Part of a small language model's weights: 9.96M parameters, a variant of Adam for these matrices.
MLP neurons of a small language model. Each row is named by its layer, matrix (down: output weights) and neuron, and shows model dimensions 16-143. Each number is 200 + 40 x the weight over its row's rms, rounded and kept within 0 to 999.
A block is one neuron, or neurons of one layer that tend to fire together. After each block is what it responds to, as a language model described it from the Wikipedia text at the highest values.

L11.down157,214,163,162,109,243,201,186,234,226,189,239,207,153,262,219,289,192,157,180,149,108,178,128,269,177,180,211,193,230,175,227,254,227,207,298,221,208,198,230,206,213,209,104,198,221,189,198,263,139,161,267,169,151,249,197,168,207,242,173,232,129,204,202,241,225,226,165,189,173,208,217,173,195,159,185,169,171,224,286,162,178,243,133,196,288,164,224,227,172,232,219,134,275,223,180,131,197,296,192,277,214,238,213,188,175,165,211,226,278,210,195,215,209,200,236,161,205,207,299,189,178,163,278,140,236,195,229,168
L11.down338,170,242,200,196,207,203,183,184,109,183,181,237,149,223,203,231,174,127,195,237,285,158,157,208,208,191,249,169,191,172,136,173,224,251,220,170,179,169,216,217,181,180,225,233,205,214,258,155,199,186,217,220,158,184,220,260,283,149,176,150,156,194,109,206,130,202,170,185,158,279,198,116,231,193,224,156,213,213,210,204,207,151,286,193,213,196,182,261,276,168,277,220,119,172,227,201,275,183,205,199,192,218,144,205,195,150,263,217,177,202,182,190,153,161,209,241,152,230,153,216,223,231,263,254,193,214,192,178
L11.down452,199,254,295,227,222,121,156,217,236,258,177,206,178,185,275,210,214,212,155,155,186,223,196,209,223,132,141,273,210,169,186,120,250,199,248,176,268,162,227,273,123,170,210,200,266,162,166,152,179,225,197,217,244,206,190,153,159,168,221,168,188,219,201,276,206,295,211,199,218,125,204,114,209,276,130,248,139,195,170,141,225,179,174,192,226,246,242,110,154,158,194,158,300,156,192,227,106,148,234,208,212,191,190,230,185,200,116,161,154,160,215,165,226,207,178,156,211,149,208,113,144,217,164,189,127,199,204,269
L11.down678,194,215,259,192,207,256,226,196,255,259,168,189,125,133,245,168,226,227,191,277,222,267,134,163,176,173,179,269,253,226,163,164,236,147,211,131,207,182,203,245,192,180,114,244,178,215,230,235,147,194,227,138,143,194,109,234,225,220,247,221,211,201,170,205,223,193,206,191,142,286,241,188,146,254,153,186,205,298,259,182,161,164,202,179,172,178,180,205,192,155,279,199,265,162,211,219,258,220,194,179,201,195,154,191,218,141,204,188,171,191,149,151,218,293,256,192,212,140,244,184,209,247,255,185,181,197,194,234
Decimal digits after a point

L9.down728,232,181,234,187,162,206,250,164,211,168,166,195,227,178,173,120,192,200,193,234,138,262,202,242,136,235,247,165,200,198,214,241,236,154,197,234,191,180,157,250,168,144,235,214,192,129,239,155,130,219,151,248,189,144,194,220,150,252,209,281,185,174,295,89,290,134,278,172,196,166,246,246,232,187,213,312,163,104,184,194,217,225,223,131,242,133,273,261,222,163,169,197,206,200,265,265,236,211,239,198,179,179,171,215,155,196,173,232,164,188,232,191,170,233,274,227,189,171,188,197,172,231,106,246,203,195,148,194
Mid-number and mid-word pieces

L11.down226,224,214,255,263,186,140,199,167,213,209,260,260,194,171,184,285,113,233,195,211,175,239,209,262,200,198,126,247,242,352,157,213,202,151,182,243,154,184,173,144,158,147,197,185,222,202,269,166,225,214,202,228,186,213,129,188,290,263,204,182,213,144,272,260,219,228,198,200,202,206,260,135,173,239,220,215,152,181,216,227,215,155,120,142,219,224,218,190,188,199,159,178,189,217,198,236,177,216,146,234,196,135,172,143,200,163,199,161,229,190,226,171,166,187,181,214,173,237,176,184,199,205,257,195,104,241,187,169
L11.down486,175,236,234,168,254,217,100,201,194,124,232,249,199,190,187,298,186,249,188,138,231,232,224,273,169,244,168,140,242,250,134,167,224,192,248,228,191,145,154,165,247,261,207,121,195,176,155,196,276,282,209,221,197,255,178,211,185,171,222,209,243,212,222,217,160,275,213,233,167,180,174,207,219,196,244,222,111,224,216,134,113,242,135,201,181,220,228,185,198,168,198,130,266,175,185,195,199,181,196,220,248,191,243,201,160,194,175,183,180,168,214,117,209,285,183,216,152,145,241,278,220,179,203,205,216,215,117,234
L11.down604,169,210,174,199,226,226,116,181,227,237,216,205,246,253,211,174,107,174,162,200,202,149,247,207,181,217,307,163,220,183,217,252,210,175,218,198,248,221,169,272,253,249,236,171,187,210,204,152,306,162,236,177,200,191,209,214,231,199,165,197,216,191,179,153,261,215,173,274,184,217,171,140,212,262,149,227,212,152,125,190,266,278,203,215,194,249,184,197,238,156,207,171,258,276,162,154,155,198,207,177,205,207,198,122,224,161,192,194,150,262,180,176,200,235,199,286,210,193,160,232,202,141,176,154,206,228,178,154
L11.down753,198,265,213,198,242,225,213,227,166,179,196,172,198,231,172,228,215,118,139,173,205,238,178,252,144,168,169,156,274,205,116,225,200,152,239,205,184,217,131,188,179,212,223,179,244,187,175,233,211,211,220,207,200,202,225,149,188,261,177,140,260,197,275,207,226,205,199,161,181,211,209,202,185,214,223,172,203,221,152,199,246,227,154,200,176,273,163,163,176,170,267,224,251,181,129,158,170,189,134,164,158,232,217,134,173,175,193,204,196,216,191,227,257,294,200,204,192,162,211,201,234,178,342,263,204,232,183,164
Word-start fragments

L7.down6,219,215,254,226,278,143,177,137,176,219,210,174,223,222,152,211,250,179,188,193,189,193,215,187,255,188,243,177,250,237,133,147,210,129,177,163,182,193,276,219,177,168,228,197,209,196,276,169,149,211,229,271,197,192,270,177,226,187,156,199,248,105,237,177,217,242,187,216,163,217,174,195,188,229,190,217,236,226,265,154,301,221,174,259,240,282,184,183,140,184,157,207,216,184,228,251,237,183,272,190,214,183,168,192,221,142,212,200,227,175,182,197,157,203,219,131,184,274,205,214,129,204,201,200,183,178,149,204
L7.down125,228,223,235,232,332,205,165,201,129,218,167,198,253,208,139,122,187,180,205,266,235,271,185,148,248,228,238,265,284,136,206,230,220,190,205,231,225,158,268,153,217,224,209,129,214,232,208,170,195,261,187,167,182,222,159,201,151,253,219,190,173,144,163,271,179,226,211,203,174,103,160,164,183,200,241,173,188,151,207,202,227,185,189,178,204,159,204,210,156,165,168,218,199,196,211,252,180,187,242,190,184,187,241,202,209,194,225,160,208,188,259,159,219,256,194,240,217,217,163,181,192,221,187,222,181,211,216,246
L7.down169,210,174,166,236,245,198,227,243,189,143,181,174,193,159,253,167,148,187,240,223,188,231,181,221,208,157,202,122,206,215,94,179,210,277,226,251,205,215,170,128,218,125,213,190,205,142,142,197,278,146,181,192,232,249,168,157,168,210,216,145,282,196,186,170,222,206,171,148,161,211,173,195,192,244,151,204,229,187,294,202,211,179,223,165,249,234,206,279,260,175,244,207,220,178,157,215,184,204,189,246,200,156,236,177,237,255,251,207,265,180,233,189,168,233,170,167,227,207,212,171,153,151,235,256,116,233,223,250
L7.down186,162,273,170,240,181,245,247,211,174,181,173,218,207,172,156,205,164,169,171,234,195,103,185,174,180,240,199,216,181,125,261,204,244,223,202,202,191,291,200,185,237,127,223,224,164,204,115,199,173,190,215,128,267,224,173,201,172,296,241,230,160,177,222,154,194,177,168,215,181,159,196,210,207,173,206,180,198,188,164,218,194,254,193,201,207,256,194,135,141,178,212,201,182,233,253,306,189,166,203,222,210,243,285,178,181,148,165,223,200,204,279,146,218,239,279,238,245,158,255,244,176,168,213,245,218,248,185,150
L7.down326,325,221,132,219,237,194,150,235,228,163,186,207,216,186,175,154,218,180,220,230,169,175,168,157,221,227,165,284,218,290,188,268,223,223,236,191,206,183,222,175,188,115,205,247,229,214,252,249,141,218,229,254,180,229,187,210,208,256,198,172,197,179,191,191,156,223,162,232,157,176,196,198,173,211,256,232,157,224,188,171,214,136,147,87,186,233,170,191,166,156,176,159,211,221,221,265,271,250,180,212,182,187,194,147,178,179,177,142,237,240,223,223,231,199,214,148,130,136,127,192,255,211,249,186,181,225,209,186
L7.down335,157,187,187,254,216,301,110,225,231,192,112,265,249,123,174,235,210,200,186,283,293,163,197,184,153,182,186,114,284,190,178,189,265,253,170,235,202,265,189,142,199,208,241,152,171,160,180,211,245,205,182,192,220,243,193,236,258,192,168,167,257,158,216,177,166,188,178,208,163,175,182,164,256,146,288,185,214,158,216,228,283,44,187,203,205,241,192,233,198,210,268,211,210,145,235,200,237,162,198,249,242,256,213,176,183,167,203,189,132,288,209,225,194,225,166,228,185,223,159,256,195,188,252,297,154,174,184,186
L7.down361,150,198,218,213,270,196,251,226,259,172,205,155,217,214,283,197,153,196,227,178,161,217,183,218,225,148,234,239,208,261,222,194,225,189,202,254,176,199,153,290,181,203,260,202,199,138,168,219,226,172,214,116,195,234,241,164,191,312,136,172,118,222,127,219,240,136,232,212,117,130,223,210,241,199,210,249,213,196,195,253,238,163,192,149,251,184,218,239,192,223,269,158,208,212,231,193,165,136,240,206,230,165,156,151,222,164,193,218,156,188,210,230,178,226,298,194,195,215,243,209,210,142,202,175,182,194,181,194
L7.down373,174,197,172,214,187,288,182,144,221,218,183,146,182,223,182,245,165,149,218,189,211,223,194,177,247,188,183,252,208,216,238,287,177,216,208,209,218,188,267,146,138,189,145,224,242,188,225,224,248,193,220,293,180,193,182,194,244,158,206,195,156,199,217,267,159,203,204,125,183,263,184,214,241,225,163,237,152,211,179,220,229,168,199,161,181,161,106,212,297,235,180,221,173,224,230,310,248,182,163,248,173,233,216,238,203,218,210,217,240,210,138,275,170,238,142,258,200,270,201,261,191,243,274,194,195,154,211,147
L7.down387,223,169,190,141,183,245,180,190,189,183,189,226,206,222,205,242,178,197,217,239,166,159,187,220,209,219,165,175,202,201,154,197,186,236,197,161,232,229,249,204,244,208,194,185,247,195,194,249,272,201,280,249,160,261,168,203,212,260,190,207,185,110,243,131,209,254,221,164,230,206,130,232,204,251,135,179,187,155,271,108,150,182,187,208,194,250,196,231,148,254,146,227,221,154,218,295,237,163,231,214,219,221,174,156,161,246,216,209,225,197,169,221,193,129,256,287,193,219,234,173,202,198,165,216,272,320,144,167
L7.down391,176,197,157,195,286,188,149,201,199,130,222,201,249,200,241,201,202,206,149,195,240,159,186,146,206,233,146,193,180,184,184,174,150,305,182,263,212,182,169,230,188,187,138,231,196,279,131,211,201,157,172,213,169,220,223,229,203,148,176,240,143,156,257,254,234,145,205,321,215,168,233,243,254,194,149,177,203,183,203,176,147,253,235,216,98,269,218,207,192,234,206,263,202,253,200,168,220,208,208,164,207,212,243,273,145,245,177,208,210,213,179,185,194,227,141,208,181,177,167,212,217,195,192,187,187,201,247,205
L7.down420,229,167,171,178,166,155,121,228,156,207,196,259,236,182,209,108,171,207,217,222,241,249,217,191,259,217,201,208,282,138,217,167,138,199,149,197,283,208,248,209,247,209,259,217,194,190,199,194,190,161,168,172,158,278,255,197,261,236,186,225,231,165,215,230,260,252,230,280,224,180,202,157,98,186,145,201,295,236,194,141,215,212,213,146,195,268,198,153,195,220,193,202,173,255,212,219,198,271,265,186,225,122,237,231,250,222,197,222,149,195,169,206,169,238,207,182,296,265,217,217,129,195,122,127,153,176,125,167
L7.down493,207,170,166,234,204,144,208,179,217,220,204,160,138,139,226,207,190,218,216,205,209,210,195,151,190,253,222,182,155,216,137,212,205,236,217,160,192,201,277,143,151,213,163,177,245,197,162,258,201,222,222,224,214,179,173,198,171,233,131,191,261,187,167,187,222,149,232,219,140,210,139,211,173,195,183,93,260,251,192,116,293,193,230,277,186,246,259,250,189,148,263,188,268,175,304,157,245,210,187,208,217,192,148,161,189,212,229,196,255,196,212,227,216,253,188,222,196,282,287,164,196,147,232,251,152,212,177,203
L7.down529,286,150,212,180,261,151,237,178,204,135,217,269,200,152,159,216,239,295,182,220,147,245,155,190,192,185,233,229,252,216,181,160,284,210,231,257,160,235,184,179,100,229,136,153,199,200,143,249,163,244,223,175,250,246,184,219,148,233,195,227,215,154,164,195,190,225,220,166,240,101,176,140,166,231,249,156,121,205,175,229,230,202,198,186,174,190,221,256,199,228,296,188,141,259,274,187,220,209,170,257,289,166,126,172,232,228,167,200,237,184,201,109,210,230,176,242,141,178,199,226,167,216,198,245,173,204,178,164
L7.down534,193,185,96,243,229,204,189,163,179,165,216,174,151,229,188,211,228,133,235,188,217,289,251,126,191,196,287,242,223,212,144,263,263,141,165,166,190,174,249,239,241,214,310,194,205,138,189,228,176,209,236,167,228,239,144,228,288,230,213,176,240,243,215,240,213,204,189,232,258,220,152,150,108,227,121,244,249,201,230,151,203,211,179,224,139,242,210,154,229,112,189,170,167,199,257,191,166,238,239,210,161,176,199,150,229,198,193,207,163,206,206,194,165,240,248,176,223,233,149,210,171,182,306,166,122,174,218,191
L7.down774,278,240,166,209,151,218,199,197,295,247,237,187,149,171,207,192,197,199,196,158,209,236,132,216,188,276,287,213,196,207,164,263,247,145,163,156,183,202,185,185,163,175,157,166,178,217,221,217,239,220,204,209,224,195,220,209,291,203,223,150,186,216,213,228,192,158,178,208,186,177,148,199,201,175,169,199,187,218,168,248,199,150,215,236,204,185,216,221,248,251,131,160,195,205,262,215,218,216,234,188,173,157,273,138,295,250,103,250,187,184,183,147,161,185,181,133,211,200,168,245,191,266,218,183,147,216,220,195
L7.down865,225,162,198,214,224,154,176,187,228,277,188,274,237,209,148,229,202,226,200,173,218,175,139,167,171,184,279,224,170,190,162,139,262,191,135,190,209,159,169,121,222,133,170,192,158,246,207,214,195,181,168,194,229,170,150,207,240,216,229,226,202,181,227,217,266,213,191,191,214,284,247,194,174,216,182,260,198,235,224,179,141,203,130,231,169,114,243,201,211,176,140,237,118,216,165,188,182,155,202,207,210,243,251,173,234,246,130,213,195,195,216,188,227,130,191,187,242,216,276,144,219,249,162,237,199,157,106,222
Digits after decimal point

L9.down756,202,171,214,194,234,200,176,232,141,212,152,165,199,181,271,156,220,206,208,265,236,174,228,194,275,183,223,239,188,218,210,195,199,239,226,207,215,213,216,185,281,182,188,252,134,187,181,130,188,174,237,151,181,149,149,194,215,201,164,176,209,192,218,175,240,189,205,198,155,153,256,165,175,159,174,145,194,134,238,261,174,210,202,218,185,191,152,196,205,235,233,197,160,161,212,130,203,249,231,178,202,233,104,190,219,194,241,184,220,249,227,252,202,185,307,205,178,135,163,280,209,184,180,270,233,181,199,205
Word-initial fragment tokens

L7.down89,209,232,184,210,176,166,165,215,222,217,272,255,187,155,144,199,176,258,195,183,185,247,165,206,214,249,284,246,202,255,262,225,188,126,166,177,238,243,188,231,198,143,179,181,197,207,230,247,221,217,243,174,217,235,238,194,274,240,109,225,247,251,237,234,188,232,149,176,166,238,210,283,177,186,196,145,231,190,261,218,107,250,245,266,226,165,266,167,230,157,177,160,192,171,172,189,225,173,220,184,166,188,99,170,216,167,205,148,169,246,164,211,107,95,191,265,144,247,200,206,140,118,157,149,171,206,205,218
L7.down120,203,231,270,150,149,157,254,219,208,166,201,188,226,185,243,202,221,187,170,273,188,214,173,175,189,254,147,249,231,186,221,194,115,172,212,192,167,172,182,255,186,237,174,223,102,217,281,209,206,140,130,182,225,140,191,194,184,195,229,199,170,194,177,248,271,284,161,220,162,267,183,165,194,168,198,237,254,188,114,99,175,147,216,227,169,174,190,152,237,187,275,190,213,237,215,208,213,171,146,170,102,243,196,186,166,290,199,226,152,228,169,228,201,164,226,222,211,207,177,206,249,152,202,233,243,214,203,238
L7.down179,185,176,197,259,221,211,247,225,169,169,193,156,172,203,276,238,249,299,146,201,285,190,246,162,226,142,225,270,193,203,165,228,250,223,215,213,181,217,204,253,226,217,306,196,216,158,210,200,223,188,139,198,201,202,129,244,169,155,154,142,188,267,175,180,167,145,207,237,247,93,211,193,141,197,172,171,269,205,255,247,245,138,143,195,144,264,204,211,146,190,254,187,224,237,215,127,234,232,250,189,208,202,147,103,260,255,177,223,207,259,108,196,191,193,167,172,148,174,257,207,213,155,222,169,158,192,218,168
L7.down265,196,221,194,156,174,229,228,210,195,225,189,234,162,152,184,274,197,207,251,185,248,290,220,228,131,153,203,242,210,231,219,198,206,200,184,263,190,112,193,248,207,114,150,135,142,173,165,191,182,218,216,308,202,179,159,155,174,194,170,236,236,192,242,262,232,215,152,256,140,187,233,194,180,208,184,182,260,196,162,188,133,201,208,290,187,218,162,154,182,320,213,263,120,171,179,180,119,212,255,204,182,157,185,133,234,64,203,204,194,150,185,259,196,178,234,140,189,209,196,197,213,220,165,192,204,158,168,245
L7.down290,235,197,169,286,229,223,215,235,128,127,188,226,214,180,177,209,220,234,193,268,159,223,200,141,221,245,275,202,205,169,235,210,185,184,202,248,224,201,163,192,186,230,188,299,158,198,231,215,159,261,210,192,195,191,142,182,144,259,102,178,283,185,193,189,180,183,170,227,241,199,170,217,193,200,176,237,241,231,294,233,140,236,204,174,207,231,265,184,160,207,119,200,243,131,186,177,159,256,187,160,220,169,173,272,212,168,143,252,151,194,229,187,185,194,222,195,208,260,205,265,196,196,180,186,167,204,242,211
L7.down389,240,198,200,261,246,215,249,208,234,174,267,259,181,255,183,216,231,200,210,166,259,219,165,167,219,163,129,301,207,229,226,223,217,167,173,186,169,239,146,170,230,220,217,283,154,296,184,200,184,195,236,157,222,158,164,167,300,216,135,181,174,225,203,292,247,193,273,197,283,206,212,240,165,187,213,213,261,277,227,200,150,217,220,194,196,213,142,271,221,218,279,181,144,144,197,175,164,207,179,186,245,204,177,173,230,158,174,193,220,192,131,211,175,253,225,109,177,209,156,153,208,230,148,227,139,203,164,160
L7.down444,282,196,242,258,236,224,184,207,185,178,259,229,211,205,149,131,189,230,161,120,220,224,193,144,230,164,183,182,177,150,147,135,99,215,170,240,185,203,182,209,218,219,186,219,191,275,157,225,203,210,216,109,262,176,165,190,130,174,70,227,215,195,184,243,188,186,252,219,233,201,246,174,190,237,239,243,137,179,219,232,215,164,212,247,218,202,214,170,185,185,211,263,203,113,126,179,219,149,268,227,219,247,257,250,203,209,140,187,202,205,211,266,151,157,173,235,112,211,178,141,128,192,164,186,179,166,218,196
L7.down524,245,201,201,215,186,149,225,202,183,224,259,146,226,175,158,169,143,198,192,207,275,225,259,251,199,171,174,184,190,196,282,236,115,246,188,180,194,269,195,176,236,188,182,131,135,250,126,230,143,132,178,211,231,232,196,215,154,208,193,162,256,198,174,230,229,150,191,286,181,154,225,177,147,258,195,212,296,314,198,178,210,276,149,158,231,135,217,251,104,170,152,177,188,189,213,148,194,201,229,272,199,189,191,289,219,209,166,191,183,178,232,277,235,141,168,187,225,240,229,234,247,211,161,165,237,151,127,279
L7.down643,245,254,198,216,153,192,185,209,200,273,155,163,165,276,188,187,236,202,104,183,155,184,146,234,245,256,212,179,141,168,161,227,210,194,205,201,210,244,241,234,208,217,173,209,175,223,201,255,281,232,244,174,195,230,194,131,137,156,183,148,220,201,188,188,206,190,206,113,169,192,257,203,211,180,188,168,195,175,96,221,196,194,258,186,208,297,246,258,185,143,241,238,222,149,170,252,169,204,165,155,169,282,168,205,237,246,207,165,209,154,232,194,305,192,248,179,201,165,174,180,260,204,259,227,151,242,204,214
L7.down710,169,203,263,191,160,156,184,199,203,133,245,189,225,116,149,161,235,243,95,186,182,175,319,243,204,179,207,263,197,285,175,176,169,163,198,139,152,210,225,166,226,201,206,235,246,197,171,124,135,176,197,211,219,213,244,236,198,219,76,275,158,243,239,223,114,199,285,158,212,159,250,218,209,163,239,205,233,245,225,235,270,189,202,162,200,227,252,238,169,240,180,198,112,214,270,184,149,161,261,212,203,233,253,261,222,215,178,256,200,139,190,168,228,170,163,174,187,215,75,257,171,194,184,188,230,169,212,217
L7.down718,121,185,165,206,217,217,183,151,259,180,244,252,168,244,165,154,215,191,219,196,137,193,249,182,234,191,176,162,205,237,196,183,218,153,199,178,210,216,94,215,115,169,202,230,197,275,192,173,164,209,95,203,140,208,159,177,256,181,180,253,205,146,152,200,245,162,208,195,224,137,256,172,218,275,180,236,108,212,188,215,189,213,169,258,289,223,233,119,200,163,256,196,194,165,186,207,217,206,242,225,244,264,188,163,188,177,237,155,149,178,218,290,232,183,152,212,216,219,255,254,230,202,166,235,168,191,204,243
L7.down725,239,179,253,218,240,168,151,142,187,254,165,260,228,195,194,254,202,181,231,258,201,206,220,219,193,196,139,221,127,163,255,113,282,183,178,183,181,186,179,189,236,179,213,204,203,200,209,168,224,204,294,189,160,176,229,188,98,227,197,210,218,174,209,230,257,190,193,253,143,178,289,207,163,136,220,255,263,181,142,224,189,191,216,204,192,269,189,188,160,163,169,187,241,209,214,183,228,132,163,212,123,232,217,184,212,214,255,203,139,191,196,205,253,146,215,138,225,150,204,224,161,112,175,173,211,238,174,189
L7.down738,234,191,122,293,169,274,171,170,132,172,232,203,219,204,156,180,261,221,159,200,249,241,199,103,238,211,241,168,163,231,189,150,206,181,205,177,173,232,264,200,191,259,228,223,171,220,193,272,249,205,211,173,228,211,194,192,279,216,214,181,224,169,236,155,202,168,179,176,98,233,193,169,219,215,156,193,214,171,219,253,126,247,138,197,224,197,206,130,188,156,223,247,165,115,168,216,238,194,226,255,201,192,254,173,171,217,213,212,225,162,223,223,205,221,205,179,255,178,275,82,199,209,227,198,124,127,216,149
L7.down786,230,241,179,123,192,280,281,234,181,219,216,230,160,186,236,201,180,203,198,168,187,235,180,227,263,218,161,202,199,228,189,232,201,213,183,238,190,237,247,171,187,174,162,273,200,193,244,109,213,199,202,175,287,155,217,170,175,171,189,166,238,127,129,146,147,259,238,112,155,160,231,176,220,235,178,278,209,123,216,202,169,223,275,234,200,197,283,191,219,229,143,173,192,231,226,168,201,176,204,153,170,129,188,229,241,213,213,233,208,128,243,192,212,241,203,152,171,153,244,250,236,125,153,161,160,136,245,193
L7.down826,218,245,133,215,195,178,150,184,221,191,230,189,206,196,295,245,164,147,214,143,218,160,215,179,242,227,256,229,140,179,181,223,218,226,195,169,242,108,191,245,265,189,183,194,180,158,131,178,156,198,217,191,158,149,164,180,255,141,199,225,198,189,234,251,200,234,226,177,145,258,245,206,222,158,181,169,224,186,226,164,180,203,200,256,164,197,157,214,263,202,152,194,203,205,185,262,156,171,200,261,170,174,146,165,219,227,147,117,191,213,159,223,241,141,144,182,220,227,217,208,224,238,198,205,200,140,225,245
L7.down894,239,252,171,158,205,252,206,211,221,194,200,238,253,220,107,223,140,197,213,127,195,197,309,259,256,176,186,217,187,138,263,206,252,98,201,128,236,192,262,274,136,192,202,192,217,206,178,200,233,298,302,221,163,190,181,209,273,210,226,237,166,168,221,247,187,235,207,148,231,304,184,173,191,246,242,211,194,173,182,197,133,129,119,177,208,237,174,167,151,169,219,231,200,208,226,206,160,216,261,173,188,142,222,220,208,183,142,186,146,198,253,167,231,175,203,202,236,262,159,159,115,141,155,174,140,205,175,181
Word-start fragments, counts